MLP neurons of a small language model. Each row is named by its layer, matrix (down: output weights) and neuron, and shows model dimensions 48-175. Each number is 200 + 30 x the weight over its row's rms, rounded and kept within 0 to 999.
After each neuron's rows, "fires before" lists the tokens most often just after its 100 highest values on Wikipedia text that the model never trained on.

L3.down594,256,209,178,211,251,184,196,199,246,167,154,202,161,157,169,193,204,222,213,197,205,245,200,171,176,195,228,162,207,197,193,201,166,181,215,233,240,195,207,251,184,193,203,177,233,210,203,206,187,240,183,191,230,230,212,178,243,218,262,190,179,150,184,196,174,196,189,223,145,226,144,168,211,230,170,189,169,153,233,167,211,172,237,212,209,213,264,167,184,183,171,233,282,190,248,185,186,152,254,228,214,216,171,237,185,227,247,250,215,186,226,206,178,194,180,177,150,196,204,193,225,197,210,137,222,157,245,163
fires before: "c", "m", "v", "pl", "d"

L7.down362,235,196,180,237,181,201,222,212,182,180,260,193,250,176,216,207,190,183,213,192,192,219,283,210,202,147,253,226,235,185,226,141,237,159,204,228,164,207,200,209,191,136,205,160,143,225,194,153,207,200,204,96,178,263,231,242,173,184,212,145,172,153,217,191,222,223,189,228,198,186,210,181,170,202,203,221,156,130,187,245,212,188,181,232,190,172,160,212,214,209,164,219,185,240,179,203,174,205,178,205,186,230,196,200,160,204,186,221,223,207,191,202,193,196,178,186,191,183,195,98,253,204,184,218,170,193,242,227
fires before: "any", "le", "et", "ar", "an", "ly"

L7.down698,175,212,238,239,179,196,197,256,222,172,182,196,197,203,249,207,198,214,175,208,177,194,219,164,183,265,200,232,192,186,208,174,199,265,168,227,236,212,207,196,259,236,254,194,185,175,204,182,195,247,143,205,218,245,195,217,208,178,203,208,204,199,229,175,263,197,210,229,190,271,215,144,234,222,238,203,154,232,237,150,173,188,196,242,205,226,211,203,215,133,193,176,157,161,244,142,271,179,181,228,172,170,199,198,231,174,246,179,213,186,150,191,242,214,231,207,245,172,169,237,210,219,235,152,206,207,209,186
fires before: "ed", " in", "ition", "ation", "ers"

L6.down59,237,190,169,240,266,214,242,146,179,119,153,212,180,184,233,160,240,149,195,256,149,206,281,192,254,199,236,208,205,202,191,198,231,185,201,163,212,231,208,216,240,193,197,186,195,237,214,233,217,223,212,234,177,192,224,257,200,168,211,199,169,198,209,210,189,206,221,239,212,147,145,162,207,196,128,223,188,219,183,174,261,209,168,214,234,253,227,199,175,210,155,181,211,175,244,181,172,190,238,253,151,200,224,216,163,194,222,175,135,202,201,226,191,185,181,243,203,227,208,234,223,193,189,158,195,215,203,256
fires before: "ic", "ice", "ect", "ens", " the"

L9.down93,155,237,209,209,160,252,194,210,199,213,189,233,223,229,194,236,241,159,174,214,218,235,207,140,158,252,219,166,230,183,149,219,179,218,188,226,204,220,202,170,226,179,207,225,236,184,212,176,227,292,197,148,194,201,184,196,197,196,158,181,165,218,223,256,206,209,187,172,165,227,205,195,187,121,257,202,189,191,171,216,201,164,200,252,165,172,191,217,169,192,203,241,160,208,207,244,187,152,222,181,136,163,205,152,208,208,199,187,220,190,170,253,183,157,264,204,151,195,177,175,188,200,187,161,245,181,196,220
fires before: "et", "r", "i", "ment", "o"

L3.down511,234,179,159,178,246,213,235,163,212,222,234,203,125,202,175,197,151,165,171,172,203,164,263,224,174,186,213,201,258,178,214,200,171,214,176,186,208,191,165,229,112,172,166,206,198,161,204,178,193,198,222,187,171,187,213,180,212,241,268,128,225,258,214,206,188,245,179,221,198,222,143,161,189,228,149,210,175,254,184,204,233,189,267,211,144,201,209,245,224,195,192,200,179,194,218,265,185,178,220,212,183,207,204,230,187,214,251,208,200,231,166,218,195,201,218,224,191,170,186,243,224,191,196,167,183,223,194,190
fires before: "c", "k", "le", "s", "ct"

L3.down128,234,220,148,145,208,198,203,190,198,215,163,197,229,135,238,199,241,216,215,200,173,185,196,178,195,208,174,173,213,157,238,168,140,204,175,252,158,223,215,229,174,173,237,226,254,211,203,187,235,191,222,261,183,181,252,208,212,201,189,194,135,123,214,245,148,206,135,175,185,182,185,126,213,254,118,201,219,180,164,221,237,215,212,174,233,151,212,192,213,204,163,169,239,200,210,220,153,210,212,217,189,213,193,198,168,197,200,196,190,178,210,122,151,209,214,230,162,194,222,166,200,185,177,161,186,157,196,215
fires before: "s", "an", "ic", "b", "h", "in"

L3.down526,132,223,179,172,228,210,191,225,214,219,216,169,206,191,203,215,194,174,233,194,216,193,223,191,165,238,226,199,228,178,213,170,197,194,170,176,190,200,195,221,166,224,185,192,234,190,222,191,165,194,184,153,194,194,215,169,194,171,203,179,193,188,168,225,201,186,237,188,161,199,214,165,280,220,196,200,180,209,161,157,227,280,165,218,204,158,190,245,238,206,195,179,215,142,224,210,135,179,216,238,194,198,195,225,131,200,209,167,194,251,158,200,188,198,139,235,215,144,148,184,200,202,198,202,147,193,256,198
fires before: "ased", "ase", "v", "ley", "ut", "it"

L6.down155,197,218,216,195,196,249,206,205,209,185,214,224,180,225,227,199,189,195,212,187,237,195,211,184,162,187,241,191,195,210,150,246,224,191,211,271,165,161,271,202,230,178,187,210,208,159,254,259,205,234,231,210,194,184,200,236,202,210,159,219,194,133,147,225,237,251,215,217,167,159,181,176,240,198,293,205,152,200,225,157,165,199,175,219,199,140,151,195,236,162,190,161,170,229,170,253,199,185,207,169,195,177,231,234,239,171,183,198,214,191,182,186,189,207,145,189,191,232,227,120,199,248,226,222,168,213,203,190
fires before: "e", "a", "ation", "and", "i", "o"

L5.down765,219,206,196,156,190,201,165,270,212,197,221,225,238,208,160,212,243,212,268,236,183,196,200,217,208,258,190,144,248,171,200,179,221,198,185,227,200,230,197,221,177,169,206,221,203,196,220,228,218,165,171,172,216,229,245,186,233,178,170,240,222,207,232,162,192,213,189,160,178,172,173,155,231,190,152,213,169,274,214,202,246,243,234,254,222,174,226,186,182,259,216,112,195,165,254,226,216,197,211,212,158,162,190,257,146,237,206,186,213,200,221,165,172,199,163,167,222,163,182,188,202,171,193,207,189,124,252,194
fires before: "ley", "ut", "um", "y", "ge", "ents"

L7.down87,204,211,221,161,196,207,219,226,252,154,230,238,183,227,189,211,182,154,208,215,223,158,181,243,207,257,155,115,196,176,160,165,212,193,225,267,222,175,209,268,182,221,162,218,204,161,217,230,224,180,189,196,210,192,188,194,224,229,133,208,213,229,193,186,168,185,151,171,242,154,202,191,219,253,138,154,217,208,217,225,207,182,207,251,139,168,185,213,162,257,195,211,164,203,191,177,259,170,209,185,192,207,160,185,163,199,239,179,212,171,212,199,191,171,229,233,276,183,199,268,141,222,232,189,198,181,208,170
fires before: "ut", "y", "ity", "as"

L10.down691,229,202,176,230,159,210,185,187,237,204,176,220,164,173,200,169,197,225,199,192,194,204,219,162,225,146,147,178,226,171,216,166,204,221,197,141,187,169,179,192,212,211,239,176,189,198,173,212,173,137,216,241,218,225,208,174,218,169,243,164,201,244,156,218,155,219,219,200,214,230,169,218,204,205,205,237,183,259,176,186,225,252,211,264,215,257,179,191,190,207,211,235,236,117,167,247,121,186,175,191,181,149,204,207,242,163,164,200,207,209,173,169,183,156,180,234,202,137,180,168,213,140,233,176,162,183,194,222
fires before: "ian", "ia", "ey", "al", "en", "ra"

L6.down558,243,183,237,236,249,205,199,175,227,242,148,183,199,138,152,228,243,180,192,271,244,179,157,171,198,197,213,265,223,152,220,207,202,224,190,226,125,177,265,193,233,257,208,160,221,224,203,190,166,229,241,182,199,220,198,223,209,170,144,206,211,205,198,173,225,254,196,206,142,210,223,230,203,198,186,243,169,182,175,177,236,194,189,205,210,214,169,219,175,192,159,183,215,234,165,194,172,152,157,228,221,151,226,145,192,191,206,169,216,202,192,191,179,239,240,218,224,157,195,197,238,169,190,177,242,148,223,242
fires before: "ing", "ed", "es", "s", "et", "en"

L10.down172,195,201,162,230,204,214,231,218,145,241,205,168,228,222,139,213,156,235,232,198,189,167,227,201,188,195,239,231,221,202,207,186,193,209,246,183,149,225,237,134,229,175,262,235,156,227,226,175,205,135,169,206,220,193,179,210,167,224,206,196,200,154,206,190,224,189,194,201,137,186,203,183,229,218,199,200,213,186,225,194,218,207,245,247,236,229,222,220,186,152,180,151,235,160,182,145,183,177,192,240,171,168,155,189,188,186,212,159,221,167,239,181,145,262,216,183,240,231,245,197,182,215,211,251,176,182,211,191
fires before: "S", "ers", "es", "ity", "ed"

L6.down737,237,270,214,193,193,225,142,212,169,194,181,182,222,192,214,171,186,225,269,182,238,211,164,158,250,177,164,212,239,195,191,230,233,113,175,189,218,149,208,213,140,188,231,197,209,239,216,221,225,210,134,166,173,232,208,192,229,181,242,180,219,176,180,196,200,160,186,170,239,172,146,197,201,218,187,219,156,210,188,196,210,180,228,188,207,168,245,195,136,205,128,172,227,179,215,188,217,234,203,172,140,186,206,213,227,222,233,207,216,199,201,206,179,181,204,195,219,205,201,238,204,216,139,123,211,129,188,158
fires before: "c", "pl", "ill", "b", "p", "e"

L6.down214,212,234,214,165,211,213,177,234,217,192,228,188,240,215,190,193,202,201,225,209,149,158,226,216,190,231,234,177,192,173,181,224,207,170,226,194,162,184,182,230,186,198,185,158,224,206,218,179,244,236,164,197,207,264,238,181,178,157,250,237,223,149,196,234,211,168,211,179,177,241,223,194,223,186,228,133,221,279,197,212,221,258,191,254,220,183,207,181,231,193,234,159,189,144,242,233,172,225,155,165,183,279,193,200,225,177,190,245,207,227,188,218,161,233,188,211,192,153,182,222,160,195,210,201,190,190,259,226
fires before: "ent", "ut", "v", "or", "ley", "ence"

L5.down265,160,201,193,253,211,230,172,159,259,196,173,187,206,223,153,145,222,234,159,236,176,183,158,229,177,232,195,252,153,212,226,182,189,237,153,167,223,185,176,205,195,212,253,140,191,222,220,207,202,244,167,253,203,216,189,234,277,175,212,159,186,219,196,198,156,181,228,220,175,217,228,169,249,181,204,204,212,217,175,205,212,187,188,243,178,217,247,221,201,214,194,155,213,195,213,272,162,190,238,178,198,197,206,153,257,196,213,182,192,194,164,179,188,196,237,187,205,188,285,150,154,211,193,207,184,176,179,153
fires before: "ia", "ian", "ation", "d", "at"

L3.down655,240,208,157,181,228,220,181,212,170,211,241,178,142,127,221,175,203,213,193,209,226,209,166,204,178,183,191,201,280,172,208,243,226,186,202,224,202,272,228,214,181,173,242,185,271,233,210,218,226,183,155,177,201,258,261,211,219,241,193,170,151,183,207,162,216,210,239,237,210,220,224,169,203,198,191,165,179,162,203,171,226,209,159,229,204,184,235,202,167,214,134,168,255,219,223,214,147,169,180,193,219,236,213,150,166,169,231,195,242,217,209,172,191,221,192,208,169,220,206,191,219,207,250,170,210,162,202,180
fires before: "p", "t", "oc", "ist", "h", "pl"

L5.down49,171,207,140,263,189,205,217,282,197,186,154,154,214,203,222,187,234,202,221,195,257,190,206,176,230,191,208,219,238,150,267,225,218,253,197,185,199,190,196,195,215,197,241,241,240,249,218,155,207,198,187,220,234,256,211,174,177,208,184,176,191,207,213,185,268,246,237,220,125,210,171,230,173,248,185,222,173,164,170,198,229,194,229,181,211,217,171,196,199,139,171,146,180,185,189,119,195,193,183,257,213,132,229,209,185,220,221,175,152,184,206,159,205,165,278,188,221,177,240,196,189,188,212,218,174,163,231,215
fires before: "ed", "n", "er", "ing", "ers"

L6.down50,186,185,194,197,253,247,225,248,218,218,249,196,196,205,251,205,216,199,182,163,123,197,243,205,156,177,256,190,247,200,197,156,192,184,158,218,213,223,167,211,206,159,178,141,234,224,228,139,191,207,231,195,120,181,237,222,255,191,208,161,201,189,220,190,165,249,160,212,203,198,179,149,172,244,183,225,208,213,176,266,191,161,182,216,179,180,160,201,199,223,157,195,211,224,197,191,182,202,199,231,184,229,215,242,209,221,175,167,181,231,196,227,205,211,219,180,184,204,195,205,215,166,207,122,234,187,264,183
fires before: "any", "le", "c", "et", "an", "os"

L7.down168,181,166,193,164,222,223,168,220,220,130,190,204,161,178,255,186,231,218,222,185,196,184,229,180,166,218,233,176,219,201,151,200,195,224,192,169,201,237,156,208,214,201,239,209,185,228,215,255,257,143,190,216,184,217,150,203,250,138,272,218,199,172,210,213,172,252,227,185,232,177,233,170,193,221,167,215,157,273,205,210,249,198,192,195,205,186,236,279,189,197,243,191,251,160,179,192,177,168,234,191,210,203,235,243,215,207,199,264,198,114,215,226,182,218,222,238,183,195,221,194,228,236,172,183,137,190,200,252
fires before: "or", "in", "ect", "ir", "ic"

L6.down399,157,184,174,179,166,209,226,163,201,182,174,196,206,168,202,175,185,249,189,269,192,188,185,128,215,207,212,148,229,161,246,177,214,182,182,227,173,193,175,246,199,210,234,225,227,238,225,213,197,200,183,230,159,232,207,217,276,222,201,212,212,246,166,194,146,187,189,202,177,246,166,250,222,199,208,252,222,208,167,185,215,128,183,181,221,229,186,197,206,166,215,137,198,192,245,231,152,189,214,181,207,228,128,156,240,164,179,189,179,191,197,193,184,152,231,169,202,126,282,178,188,182,203,188,196,160,207,232
fires before: "ia", "ian", "us", "ell", "em"